python train.py --num_hidden_layers=9 --hidden_size=320 --num_attention_heads=5 --num_key_value_heads=5 --head_dim=64 --intermediate_size=640 --vocab_size=8192 --hidden_act="geglu" --norm="rmsnorm" --norm_place="pre" --norm_eps=1e-05 --positions="rope" --rope_theta=10000.0 --rope_fraction=1.0 --qk_norm=false --attn_scale=0.125 --bias="none" --tie_word_embeddings=true --parallel_block=false --init="uniform" --init_std_qkv=0.0265 --init_std_o=0.0 --init_std_up=0.0265 --init_std_down=0.0 --optimizer="adamw" --learning_rate=0.000938 --beta1=0.9 --beta2=0.99 --weight_decay=0.049 --lr_head=0.0043 --max_grad_norm=2.0 --warmup_steps=368 --schedule="wsd" --decay_fraction=0.87 --decay_shape="linear" --final_lr_fraction=0.0 --batch_tokens=[16384, 32768] --max_seq_len=1024 --doc_mask=true --train_tokens=348900000 --max_steps=15323 --dataset="wikipedia_en"
MLP neurons of a small language model. Each row is named by its layer, matrix (down: output weights) and neuron, and shows model dimensions 16-111. Each number is 128 + 32 x the weight over its row's rms, rounded and kept within 0 to 255. Numbers have three digits each. A neuron's up and down rows have the sign that makes its largest values positive.
A block is one neuron, or neurons of one layer that tend to fire together. After each block is what it responds to, as a language model described it from the Wikipedia text at the highest values.

L3.down11:118149189097083120070132064157161120127132118156109128110094149138103097111166180126183142226102147135144112136097079048146127075108121199142145078056123134168103135144148109136177133114098177087120177126063111110125157100094186150110178195178041128091133154133094091088165098117095103104
Description: Sports result terms

L4.down7:170145071077117181097092131168113130180133100104191210152165100155122131121145145167102089147074130080105182137214123152121105086163111152162110147164078193125169114157106110075151138138101109133137166139137167126136094154088111149125091095096174145156078165163143098147170174112151084138
L4.down58:128057138142139151162128096072097116138081106133157070126138206136071137110101173101165095198125126113094100137093120152151137110071092133134154093163142153132169142159142137082114146145131187155085158133140120174102133094132130139115089111135099176149129156043122158135082098135119135169
L4.down145:122125089081164146122125114143092123136125130051122022187132125122087129174084107152103159143149044164125162123113124110080071139067191111142168167136087130147194108142094092108160140143112124154112118136082122107166172120092106112169154164140067150140108163149081129137182102105135136105
L4.down212:169113173165128126134154143143091153149138114096121099143107116059170166099126126093082100098118092138156090065110134133120142122083130099087119104149211104102144157099086160120136143147168121091112144136157122117153138156161069163133110158164124111082145150118093130123054096094125143125
L4.down266:117114120152110155134135185148132155118127117113119045118147158183121125210114123148147108050124111144117127136076196162055062117039126142082111165147147185203116113169170114144107127108135128113137133114130085124174131068080121162101135116108186127118186149115062158129146146112137117131
L4.down273:119233088117101148140121134122070092149112114164136048195096147156109178059154124163133133098148171110139153143126099146147098177141127102109114085158083193173145171107140133062191131168126118090158129157132137156105143125073091157102095158140150149120139152144136069129093161102205155134
L4.down277:080148133141181084104151118173098111151161093151136177119136092118166102145101108096137114115122122070050163115120121112144154142177150086132109122100179094146183121122103128163105108107130132082106149085159140146124095102135146077225122105067082118107098129091104177128108130119177193184
L4.down336:157176129100114111113113177112089106161143120107152192090081146138100075111153081120123120138144121102092093156116110122106117115098104084088115161201121068099148100185118153143096133156131121139092131140119096164094141155155124125122142103150081119119108104153087138130099206096132142171
L4.down367:176129125129123131104152130140105082131130135138086167109061108140111172100181100149093091094158124168132107140147163135134132191157097198109105181101123129120089176104145107107151145100102128109154018151147022127127038197188076114135131159130156117143144095069143140129142184108110234138
L4.down402:071143077144075131109127125120062138170134158137119009143138174128147148152128151076078136086130121117098135121075093135117103084068190043144180155193149135133122161133161170116205118166111153158129144075175136107153122118140068140144127178106153120110136077104083106107180139114126131113
L4.down432:126138125135132097126098091170148072170169067106091188135082098117083098114170146114132167175089110106110120090159093110172152082050058126143112127112095131100107107133125165142135164111209142128154106146131107146163116165184075129083161075124104096159147118095079136147142113103141156141
L4.down476:132175117111142146094119133142165162103100126109086048154107150169142136179116107116071163138118139147083124117154150127171151153135124117137148144111127090178134093167177136094118121145105105088127134134131067089125111109145149065104168124129079145137143142117134143197113141153095127138
L4.down518:100182118087168117097107177134168217134055158151133124121120186117147065170125124099151100155166149141125083127117124110063171193132151130121206156147132122164138094134085106131102159131089102096051138125147161080147157100171141138137131190150093123155147172107131113163123103116076102141
L4.down528:125197163157094127097133133172137146154106082104103005097120141123115122131140176092141127160141135069104168104137142081171148138103124141146168063118164126141180131055156122141119167087117143117177136092145059148131132122111191051131129158122133128175119131162143151132194097124094135141
L4.down624:126151140107126115123150153142129127147111075078124043114101119112145164066165103132113181166147193080125154098098144093140092090060111163090129098082051145151132176093100181075135173114163118088135140151166107160140094146057116150117133126118109112133160090111100138123080093108117117132
L4.down632:150137090127114064111108132123096109128097146144065012147144178137161073143108106092125127130071079134105118205109127141201111125105116091103124136118146092132176134083119169117103103180122074108121201139144114141106128126102173109146181123151129201161153183161140122140128127136124145159
Description: Wiki heading equals signs

L4.down24:096094179135102134127145139122114131136105138137098052137167103127115095081104089162075155121091152120165131172087092100116081123112126188150116120164150065138170138139127106110130123104068142119153144161074114131139080187116140138127101114076090158146165165189096091144118139084134086086
L4.down127:169099154144111145122148127153143103089132174119063070107074147131152129142160076083114148089151114084127111108130169138073138122080131126127155093069222046172134164181134115094132062122141216102117125110130126032127100150110189136181099147167186124123120093123133074092101144105113145185
L4.down161:164124102167114163164130168132188170121184064136130039146148144114111112180091158143147173172160127101095123154147190143086151119041146155175120085114207154150153106120142201105106125156163145101142145112190091172197108143133106074124121119115140145169130139174102065100162090138130098151
L4.down179:127148095144145160134089114144080139167139095134054016111139114118132096157166136179105182100095169124159096152144147136146085144041148123115091107105123151144151147166131154113128104116149170147076141123119108093137128134158145122111172079111129139054097152147157078138121103113141144132
L4.down219:166171177118160065112065104130090096148169194169139086117097130127104073164154123119093132128129072152159139127193079080097120128132109152176079163138144174132182119161088161176110150194141137116112163103142169148212192159142135165168131164103151122131123119128116142168117114179103070141
L4.down294:102116149162094160180150175155084116110168130049117093173157098121106116106090082146093175135167088101199158127191077098125099158056137110110126094116125127111156130166091118114139163140087090095080152156152059144157150094125169219170150157089112127121112116138134080161162137073048117104
L4.down307:075113163086077142159096207088129123136121124117113174120086141165138111116117113185163186196099145221133067152132134090100142201178088129103154102089144155160126132120218130149131173103179111158146146154182162132123090161147118121063127100122163113156147154100134125138147079097181131098
L4.down378:139095144158126129173134167146117111154134151114147066157078135182098102075054118148190112123121134119127138192158107143052175090039129160115127166133105115125079136102118136109125059104122121099184119147191119130107121121089155097155095100168129124111113161137104171176103125066106122053
L4.down390:118096052135095159166116180089181138114087128100160109133111089088115066143145183145106134116197109131139085145124122099187143086094173159092124074110161182198125117072089182096156119129149093144182115132106142127183181123113154151056122119097108098167171121158103085115140163133109118144
L4.down422:106125138124144142074097093119077076104165164140160127109138127117122099143122116144155118145057161168150066122120089085109162109108161070139121109140107155090093090124168114153104176169121150144101121135108133100142132170143138104097113148191141091135121152124120135137115114151128120117
L4.down472:167137131185108104123099089129107070091138097109067058137125205188077134170113117102136202114144177102121074137173116166139143153053162158161101130174155076141125103165150084080082197166134155160081172134182153096120149142159139103110146165097127104102133122100171139119087021145081094132
L4.down585:107054117185134137082147136083089136174088148088150112116122110151170098119145084131121136087159166103095150098138155165152072182119132112098179121076106128128080122145041128157117171111102182108123123088142115171125130097154146151064125151196042115123195136071127087128100129139143111091
L4.down591:143104127114123142209103124109109098141079112163148022146117061181103103144074105110188174078184117203118162154146151124103138133113111143093125053108117100104142151191101077102102138143155140116104127148123122117119106110125157118104129132154147094091128126059114111101133105137162142119
L4.down633:094123084155172156149133108129086102152176183125155146136148111122116166098138131138103137133123130116124155159129150172127160132060154114160126183188104100138175129156088099160147176152053136140096124173146112075107149075152111130123099076069113147123088172148196081136151135115109115105
L4.down634:109154124152111152067130166115121146076088152145068182083092106123172072074151121151138090084130127177170148107136167092146109139106093155128112126185169113208111127130139104153182113110158097198122153084149140067147200140141113137097158079095125081134107143156113138114143108178140128105
L4.down637:150154139168105103112052166155100122115156137150113034134107151096109132151107160152082172127148101134198176106131163149124144146047109131088075084120148103145168160149126191062124135117137185163129171127150075123125143169154153141162141131078160128110137152168113110111080164105182188160
Description: Compass direction words

L6.down33:112100136145170083161154192119117124103091083145114055168137179125143074152090161090105107175130119135178142089107134139108159109074161141134103105133109110125154127135144124096101067069121111154099172122118122127103096081130186109169159127129141127083125098144173016136118141109193172109
L6.down181:116103151141142149120117155137121132169097095120117128104070142103138128079133123153033145089099129081093115138116132166127113078147136184134139080146116147159175150178145125056078186133145168119148109161095155124133158127113125128151217143141118134159116110100114082112089159119152110122
L6.down257:114089082106117157101152138126123105103106037093132000157147140109080143206113136125108148141146140171197103129122107101179164164024146138110118163097144170088139078049158126152195120150161153158101152142202058135108166095109124181126094133082090146145159095181126124154157132142135092101
L6.down259:119094158060129098164117139132169146119054129117119253128082143113130111042119172140156158164194121159150123067123133090176149093136106144057162085119103166151102143137147118111141106114097188128086080196106103182157148131113156171073140117104142074140184107145158157116117091080078171168
Description: Structured-data delimiters

L6.down61:141087115075187157149123088040161126166136184128081123163087099135167115126149083163131125103101080115117152111190078177100135135141114159183116154176161149186170116119112094094178161126114118135112149150096120104157125132152158098122135091116131124127107130113169090156127139147102159108
L6.down83:196143100120098142162133190139105120110157131133168197108115082073144172076116111131113131129104147127126135098093103090198082118167105097137134103105159129062148130170137166099153144084210069123077181156113113115129164128142161118132140079137172113114134128135160084147106119156126120148
L6.down335:124123126100112204083108117122003132151142099117153009089147117130114089130149092127141160113128140162147094119168126111082113099084129178133112113130076134084085121054115146100152145129102132090148169105126076109126110132137112102022075115134142106176102141114142187127151099099104189150
L6.down500:120164158152154094186170149135140169174130148149119161169146151117170134150172151141109095196090114166145132161104083183156097147131107207146185050141172160140088103157175173120149115179137124104093129105156120091159174088154105126039150132131137086091134144150101108125123108149149151177
Description: Sports tables and infobox fields

L3.down103:117114171114102195119149133153079140133106139134140000110096100153085079181071100158100164129128090184158151186132082136098104126054136135143146115093153148156151151135042113077115119162129106162170147112202050126065106103128164067131113138144073185121143156087089087162156176127132063173
Description: Word stems before continuations

L3.down612:147174139150134186124095116134117163140164120051076188124169133123163083097162132148177122114074132139105132177157127157130111152145091090169153110075143127159137120127151084156131147136128129153140049111155140079139168139156157118092103122161118070114154061163074163144132107094155077163
Description: Templated statistics boilerplate

L6.down114:164133128083109124120058136142139115162143119098165121117130141121130112175155098178137105103125108130087130133145155138137092089095136164102136069157096095151105098137115130120123077154206145176069102177136140145151178051100166136092185097142114079133124114086117210049120078078169145142
L6.down216:145093128102141114127097149151140163168123114142181114108131126092125135137220168133197122152132120117088181072111107146215100133155152182092114137091151085159107138183120162161092150145109088126127186157093169176174105136189102174172116104073146186108065117165104151126153142046141145147
L6.down240:104118110106118165059152153134106109208114108116137159090167165180059106127128060142126142159150129154043057044181143148113075114155139071126137104112142180074158174149094122162155172117113117131131123109142159136131080166187137098153101128146122121098118066211128085111103121148135140122
L6.down388:125147153126125102117113104141121104169131140147119113149119123126138122115112159180100139151107111169134098141170111135132101123178080132099123172087166162100177059112150105122139153207126104082079171137156182175148145152155117170100128161118164150188196128197092036108120125143123139087
Description: Mid-phrase connectors

L3.down62:109168128127143117064095140131149132044133106075135198103154142139155151087171133090131092136151064147152203157162051113133145153147133099103089134124157130131106069143106123103112134142137124153156114104134143097128129165123126096129095112152153109086128083144065084161162067100095155143
Description: Athletics competition terms

L4.down5:109150130107042131110089138123151126084128098133090146133116060127164117155077145160071147132101151117133132098076147120137151172065150122102178116093159129111140111106132126147120143165122144127139114222134111100138128142093163114080113096028122150076095112150102124109095138144078145208
L4.down29:139048101171089163105131102143143127136100154115142055025110145147126107174139166122121148100137115130132109073085127117152106173048079079106097120178057106129169139088142159125113130111169115146115160129073123162114080133081071086170146100100134061108084115128112123137104155137105102121
L4.down106:171125104168119174091100101174131133087174163131124100150169135076108121145140114176112163127104146107078147183086106107139210136061159154092113119120138132101121118231119145135115103201110134120074135105165070107099170137135183108089134101120145116110125080151190090117176094178084087118
L4.down131:092146088108173135161130147174109131098076176166162127137141141150163104105104121115139124145156156135193178191147108061208124093075151115194142126056125141122135080127135179117169076157194112149164124080167052150094114137100125132138081116115173123115156170090141136095149071136149132101
L4.down151:136152152123138190085145131099150112155109077155126000169118079155153098122118183153140111131106150126139136121121122111116154117015137135120121124150121136122176152096145128158191150139149148133121146144125112085154153106127046079127169115094113123098110096130150144120114142093085091115
L4.down181:120111128114124158110131097126100112118133084100170015178089122134152145255083105152141156117119159115159148212080104146125073162124144148104131111111186136109180093122126151082137087161150142103184182167168099122126158130159146095141194151151115201093151184119113140147120100115114063120
L4.down242:105153125134084048177135136133138133088073121141136064158133100176102143140090075142124204168107100113142121148128104117127179167099118144117151100132109129117138134079166099132095111072096123157112158153107121129111136154110093133122124111146165170070102109105167179108125120075085108131
L4.down368:147111144123157174166134110139154100171079108135141042131085097119132094148109166143106145109112168086134193143143080113089108151016158140109169119077129133080163156076134112140124155177134077156143158128131060115139154129101092066119143147159133130113153103130111131161107108108090156150
L4.down413:124116128145209162131116143159169134169156134043194038156159197087136143133067160135189163135164150127142145065149091115123151121051144040070178141122129149096081150144125151122114147145145154132148144132122101150111152171098091125105141128126116110100085142099120131143144155094132175082
L4.down458:128100163138105149159125120138170130099095115146160000147119160126103133193125063098159123152131124173124088156130132074167156129002105191098103118083086116163082140141145093098181122143076135151182118174182135149128107180187150116123153118096101162115091128109136123160058175094134101105
L4.down487:133163123186120155121097190119101135145107110108105164079187136129148103143083074169104148151122110120073179116130132131123089134154155155169121111125101174146171160157143116138080137174130124117048093149156129111168141133129097114157127100114129168152130190160091050126141096123111087137
L4.down499:125092157173154149091116151097140069080152161077111064096150164131114119142105127214039123109133128117140098115096154077095145179061134189128154093117118159152114178123170141111166148148190082145157091145137122134094150175148120107155072182060107213124099072114154186156128168110086142105
L4.down541:077133070168165143149180107138171089122147140117101120112100132124157081149161168167159133071119125193144148104101121146124112110123137130129215110149126073135108166146106145083153103130183121158140132127145061087123203171157129135150132108186106117132130164160087123171156134171103160128
L4.down577:133148160088186119163140143095097144156137093142154085115207046096075132045131138136160165108132122079089162109169123189145157136148065166189149132106134125080183108110150096081104130156090117166130156103082170132125060128107095088104159125088148108152151097107154070169083139129158133136
L4.down603:132168106146157148119174141094152095126121130185154023087092139156138109124120144160179089170123089176083137098144119135184112161035133113155127100117150134101159132118186139097141147172168110107140135134119118113126144109111154088172122125122117112130166161150102117135128131144093153168
L4.down630:078100158145125080099121160088134149141149127153128122207082153113085151143177113167135150184081087111080149105134129137121146117172101163155179134169174069142097126109087119073111140079117176110164117162174158083067170193152086100196221100088161155107107087145152094159100203158120165180
Description: Mid-word consonant fragments

L6.down4:096070161150160183137203172055129089150118127076119079135072146115125118166111120104153096133113128099142181171148136191115124127129099133132175086119120105082112128120165051123144167131100190123199129115048074167124126121070101095138109128117150128149159157084188113100085090159123135173
L6.down46:103129135059097131150132155099086127146180131124109110097147135166114147127118105116113022118083075137104110111166146166126136209129113170145178171186114109137146129161106043146100135184147142175096149129185126160095171142133137087142122110110082089092079155135129087140102125129126099106
L6.down69:122195127115170108128143107125065101100168168107150015059126080182135177255186076117090043148094086128141153094178079131104129103096141157213098172132124156099205096133118101143099156126152108189100154079168212111131137174194133119128117125141128106122096072162104116143135115116184126122
L6.down357:118178078055114150114149162079155144181112078129120199127105140135113177091121097137139140092119094081124144083180186121147136144085112114094097099143177107117088099152126127055170138164123123134106105140109087122159211117065103106111120106158125123140166136089100142140074069100140136082
Description: Wiki heading closing equals

L4.down0:152103161148148154164107155114147156155106193129125118164121114128099109178123064106129133125153162087157100123039106154092123132154158056141143093149160085116136146097156129120158118102140142098094163112089120090129072159122082190143171149069140093166137116115121122116082147148106175121
L4.down86:115162157162137131116163121143106140084041123093114170146167145125154102113159131113093147064134176123157183091130173144147151174105143181093138160165064196084151199122101161127141174166087104111143154137133113118107152128134117159099104173126097156093129122195125148117173143169113147118
L4.down104:141094064143163176154127135147105142115118083146152153080124124126118074104125136145125075087129096122136161110133127139136139083120093119102121068108112126130149075131127187219177129103125136115112103085116148111129132085143099147095145154113087117169179158105126167123101186123121129113
L4.down143:066086123115078192151129130155139122135162072137129161089173124153098146103106126178133123147143071124086172116146161164127162122115174149123167129112139120193162118118171133140124150207086128114164100121118124109159129124104213060127107153127098127125185144164102143157152087104083116129
L4.down148:110110120082071136093140146109158137115125122102110067138087122168082142140129116097080136079133079090138105162117084135051105159063069107109109166167072126149143145116145100139129143114129098078168128056167118164148125157117131120110111159072170155130099126096124204180157129129105138126
L4.down214:097128088174125137119149144095147132096126112148123079148162163120142122201134094124134087103101154116056184146099179106102123106153086162081131152176147127192124150072194134136161177132132127136168125131137177170095122176092119161126103064088136115110135107076118215160184115178110027212
L4.down220:110215194067079166126129132168115061076131197169155127085191155153182114102134156152098149116134140117112080125095125060106106159175154098089130121111158062097121165154139126204117119101079129123161105136133122095084133118094116124166174138140098131131150128142133117132157114113143138099
L4.down228:136103192087143093158129099125119164166112131139140143118152109123109161043072118130107105120080094125145152108176095140107122145051115132214098149188071063085120138112127145147102165118109059115121161110139127140148102141081177175083121098113142068150132140150078134095143092137106123121
L4.down237:167118099150159105167092157130117099110146182178142080099138161104106085139179109129117103096061083177085000140121140084117123176116142184118079143099128107119088148147127116128128173167146148163161163152134148135133113165078130165163126131185117138117075139129149078194170098124158095098
L4.down256:155144071067118063152052091043173143135113109141191152123108169187179094104143119116138147131145089096180160132149122173077129123173082186152129149129086124108097102103133110164129094129153103125098057167139146147099155154122093065140147161083115111140144122131146128106120148086128109128
L4.down342:124126164095129170142137155118129089092120122126121095106143106161078145119144119126129144119134117191167087144123142088107141153058121202148112142089107118161157066143077099125187146189113106163212145131165147097102144141107095072115082164160114148124128117140166086151113119132080138129
L4.down364:166073129121114158127093091163157156124163126126132079118132119122154190178190130149160145099152099139109120149127186108057130131134122110104087124132108108137169163150122161109108127174097068073069149126107120153147162161157163134126037136085143139091140171232100071127057121170090111075
L4.down492:087100181174129193147093145132143110165088139123152150161148111128169123120164095180169152155128071131142097099119146085111166156097119203133122106131097097119115120187188174112138160091107106153130108110127126131178159059082112112129189116085145104136172152106153154127127106171174136121
L4.down517:131149191160079127140103157126164186092076164078131120142085080171106127142093089102063141152191172182131159160159145145107180117110164162171150103169094159175134114173140108142123135169140126145167117104136162164124147085111132183160150172130106121075149138199176160099132162130117099130
L4.down561:108123158124163148200124155113114121124143129136092254159135060121125131069096125215128147113127151163088093118079155127142148157198121139132084088142130152146131078180151136164136124164121109158153138176156146116110150101135140153135120150165122119143073111211106067159173177135103136110
L4.down566:145087175117080137096092136155140140097123104114107113145092153109053135108119091133091107133096118134121152133129151124133178109109119078063125123138125103106118137104145164122170125129082134148134031169180131138138142095096131143139192169091137087119125145139098165085090150101160127183
Description: Formulaic Wikipedia boilerplate tokens

L4.down44:150138112127121139109157092100115156127184148170177244098168140112108138078153091168140161115141087112168146113130067095153100080083083108155165146173124139107113156087104104096110124177115126148112167134141162078145178114159059149158125123139088156124154126231133099150140126124113119158
L4.down49:142092125128151089174161176125118161138166145154126035084036111162138106139121130125144100085147132095144125087111154124073101113060101074110165158109147130142128153111118142157177136093168140148132159103124098196155056105119089157093133172148140102078134097124153157107084148115112144179
L4.down178:156126074095190129136103104148107135092204059123097040078134047110204154173109077128130069148120094115131061090215114158091109100039125192117076137103097148137137106118084165078112127152126097152120106094109129138172129143135166161137128110114112106038130106138189124163105145166149117180
L4.down216:156120101148160141135164221123191105147140134119129071140089113135108136181122096118152065079132153150123131147133111149109135138129138160150126096120127131092126123124144096095096064192086143108047101140129167114121192113112080109173143197141099123184157080045153166153125144176050099166
L4.down230:153177154078153117126131093078150107118104157175155078127122134162148129093149098123116093176113035103157192123082111160113113128090122107159118141118164178132137072118070123129137167139082170068179096109096080113119075115074121126114093144080129221152116157153156122154121190089055118134
L4.down261:102056170110153047133152088083167134070133047144085117148143147142161122167116093116178110158127104124098145148105131219100149203081104091095145167139137097116119151026074123123147127122084155149122163158182162137118106129122207160169121093066105136137108146142134107157133124136102181176
L4.down315:169180140107094119144137122104120135170039113119151189141110118149114095113140169072101046153161110117153147175090153121134082127161151150137096144127170163179145108114179137154151126126147123147164225084123139162137129159065109134121136097096093116141080163101167103162136143178177122188
L4.down326:131125142114101151142129132151105086097071119107168084106164146120114157133119153085046110088150127138052091099128114108150080166046146090157063181108105105181159108122134155138106129134140104180120143168136155099112112156151137114136144187115153137141119118182161114155095078130078173141
L4.down350:113192112130156089173100152178089155129160029125165101100070128097143085161121161156130130120157073131118112146109077077174147140085175151134137151144220142149180111167138159098176137145185172139160182081159148167132133130090117117097129128071131174102131154079100114126123183150092173101
L4.down399:149069127076101129128150077142131155148149130125155151143179140144152117179178162118104129115147186103134134129140060126152115158230100082064076119111084112141139096125083127114086085160118135120078159143116202142161107112139125165112107110070149131144095103161143042110115155172129135143
L4.down437:122131107112152097145124137115203098131120075124152116129096129142102105097144177097182118095104152121139083114167135137163169044124149109063111091117103115122131198162138137065092124138120117097081164129120154104135121144139117131153157126148152152188163144116172142153099129167135152077
L4.down493:125141134093167163143131109163205145108121061111117107161134154069132204108174168132140098122158128125165147127098084134101093103139127124110130152099178149172164143123097167101123139173139121120145116178167108137148132203115159218074113121123148095068147191108116123148196097155117116161
L4.down505:180164141138153178117059073126132091107110099131128155111156133142135079130096149157103108175145069142088179162115083140109118154195154078107070097126120110116126156081064094148146086126127141136152137119126187160164108113132054121173134131122136114065118128155147113105102105103157176139
L4.down508:104043136144110163119129144113140178115109091136155217153106095122110109075145155172139133104195132133133167196104132147110202119149129129133148116082118175123184176145167191124141189135143149110152154190071142174115135166106188135102151082154109203173129166122147134121134089140118129080
L4.down556:099100119141137098110080106170133164118125145155107027138137174091152148156141138094096082109131184083122119124160203091056090177066137114122085104130127132138119130099146168115130106126108136168104071120174140128167093123145142179136083120084123114099087137141112134080135119076149118131
L4.down569:070144084120104164140183120112161095147066123163147079106046146098197145088075138148145067155117166164116139110093133155093139146084090178121120202164137114138155166116127117115136090104138176153125147135181164128120160123092128143126081134121051114103157119163130095061067126084120136115
Description: Medal terms, word fragments

L4.down45:142064137137109081132087115109134179148134107137146156081142150085135131109123071163166129132138145111109150113144163110092146075041167122142122126155116083203080186138059129131138124111166108064103135100092139106114157058149161124151097143037067109127125141127081071146139128120139124173
L4.down57:157126144123115103205101094061079160119111195138097054144142088129095109097118164134145140085159164170110172085105127115145087130024173084110072099108188131132139146132065131135133103137154156135181165156196119119089057174107138079083118063152142149170132119156087144062091135083156118095
L4.down62:175101108122097118130171113112068120100135115106094053117092169153100115203157113126125068052152184101182104105143138134086187134090162138122108123167084101064080165104085143096177149120130084153138144199103175108070158053136156151113102200123156061115089186117123095103133128125163127150
L4.down75:112243106140161083075094100176135080103136080149148007143104155135144095136127075127106131146152105088112153108133137112133160101061099104139131130157144083152159129109142143145140109116095116124088112136127138116187142118128063068138123128135065145157144109169118103148166129137137130177
L4.down263:174101080104099118085109089129098098138148080091109027114142104107097101147129156159069115070185097138087149109121147145111156127058187179158107124100037053073124135154101100168103144167145154099118165122144114103129130104140187124100135168124163091142143181124148135115116130099122104141
L4.down276:182137113147121090114133094144060106093107155142103071203175091148141082163164137129102108113133101168145142150149091195142111085100097076121102132045060119141094102133120161147101125119075181145108145100124102156167096086173120067133122183132090176123098142188157046158092149111087076135
L4.down303:139150124111109207102093162104101095145075151133116150159117167159079123110114089134098133105141154120060154083121076126129103161130115068075176215138111155106093115111172142172154105069201118145115132073121124161113104104122086188113134171088181130129169199162162117138169158111124073110
L4.down306:091207095130066178091208101150093101098121131119130085158225117089097117159115133154061171082099153191166112174111155124156116136122141124145123132141131076155118175139218208124137149112080128120131164105072063103070161127120046089148103149121157092086110103124109124148108132166113208096
L4.down321:079092122174127106113102135140126135099149147112114014087097111138170050164157136188086155084185111075110110150112120071107066162015119134099077151105110126112157091122091149117126106051151133125132143106125072143134161110106121126112163128066109124141128144112111181104114142162099093216
L4.down324:123132170134153155153146098091190133106130139197147086145100165128112139163098163112124150073143083127146114121093106030143117132148074120089110131106157152129117134171128092151127095096162138151124141171079103191115140093149127124072071152106156182109153174152150158123049148128117122114
L4.down425:151121142178134148078153063109082191140136243169104052131177200095168115147099127101151146144121146110194171114179117098076132071159122135110122101150188119179139165126094170110074104154115151073132126108127151082159091105114180113073174114133126078219132100159095131133125126114174072126
L4.down523:108098148118092128148089127138128142232152182118157146098097123148083137130158115143087180152131143113087148165108117054160128116164156189118088117084128160070091148148141116174114093139122158100154068087130126121126113123151150148138129147183109187058106096120111122159167111123099156099
L4.down594:150076137176131083160121152135173140168179108152112098137115123119181122190141139170152091134178127098178139057083131148141141118094143162166122168069090173133173155120101091111131084106138066162128102091122119107098218086148165161133117146039071130098114134107118154127132108198109130126
L4.down606:100136138122130150138074121169084114114098110164109105094069145173108134097111138090145125064058062106160115085108090143108174138092100104113160144171139109130152193079156134156096144118159125156199150169139135110119132152072150129190057079139116175108159157083118132145111100107090103138
L4.down616:116129088133129121133132103156119151118172093127150068155095148185076144167163102129113111088137137114111101155074136157139075127132153131059129114167082148082097110202123188122130115152120155112114106115178114128135162121144159128168163163154087141161154109157130138134144142066112153201
L4.down629:095081150132156065180115148142148113152207078155140147086054164130127116165148100120108126184155130119139155113107144111133202104122216131121152136183177105114140125076145156146117136122136184135131109058149146154159118109103148209068157133116169095153142140151060147147154141092174117149
Description: Sports terms and word pieces

L6.down55:091151079186088122130152121168165115133129188126101034177140105123142081145116160063113130129059112131104047124126118153158111120128138138122140141156147111100109112185141108149122167113148097119155172165147121133153146146084183099149111049128129129056095125201146052053169098115119091161
L6.down68:197139135158144094098131079175158151095139151141064075094149081155185171145143053085107093182145139171158134112119152144109159143089134136135133137172057165122132125145043063156109082140102132135150146125149110179091121124122166114109141117148131156153142105154139125107130112100092055154
L6.down86:144128105153130136142080119068103126137149119072121062079132127169088139165138134151111109123129107147151166084121102126175151172019181111130136125157109099115116127186129110166131121103138144177147127125180108134105093198141175136124114157139159178090133099141175125136060128179104128110
L6.down274:145085074047106143141172133114101127122179098109112044193133105098137110128120101123124093117152154124131097104147082112145149110098152114173120135133130136111117143127087163132105118143073114115182149093154076199129032131162162101134118100175122137128100123168197128189104152101084088162
Description: Wikipedia table and infobox cells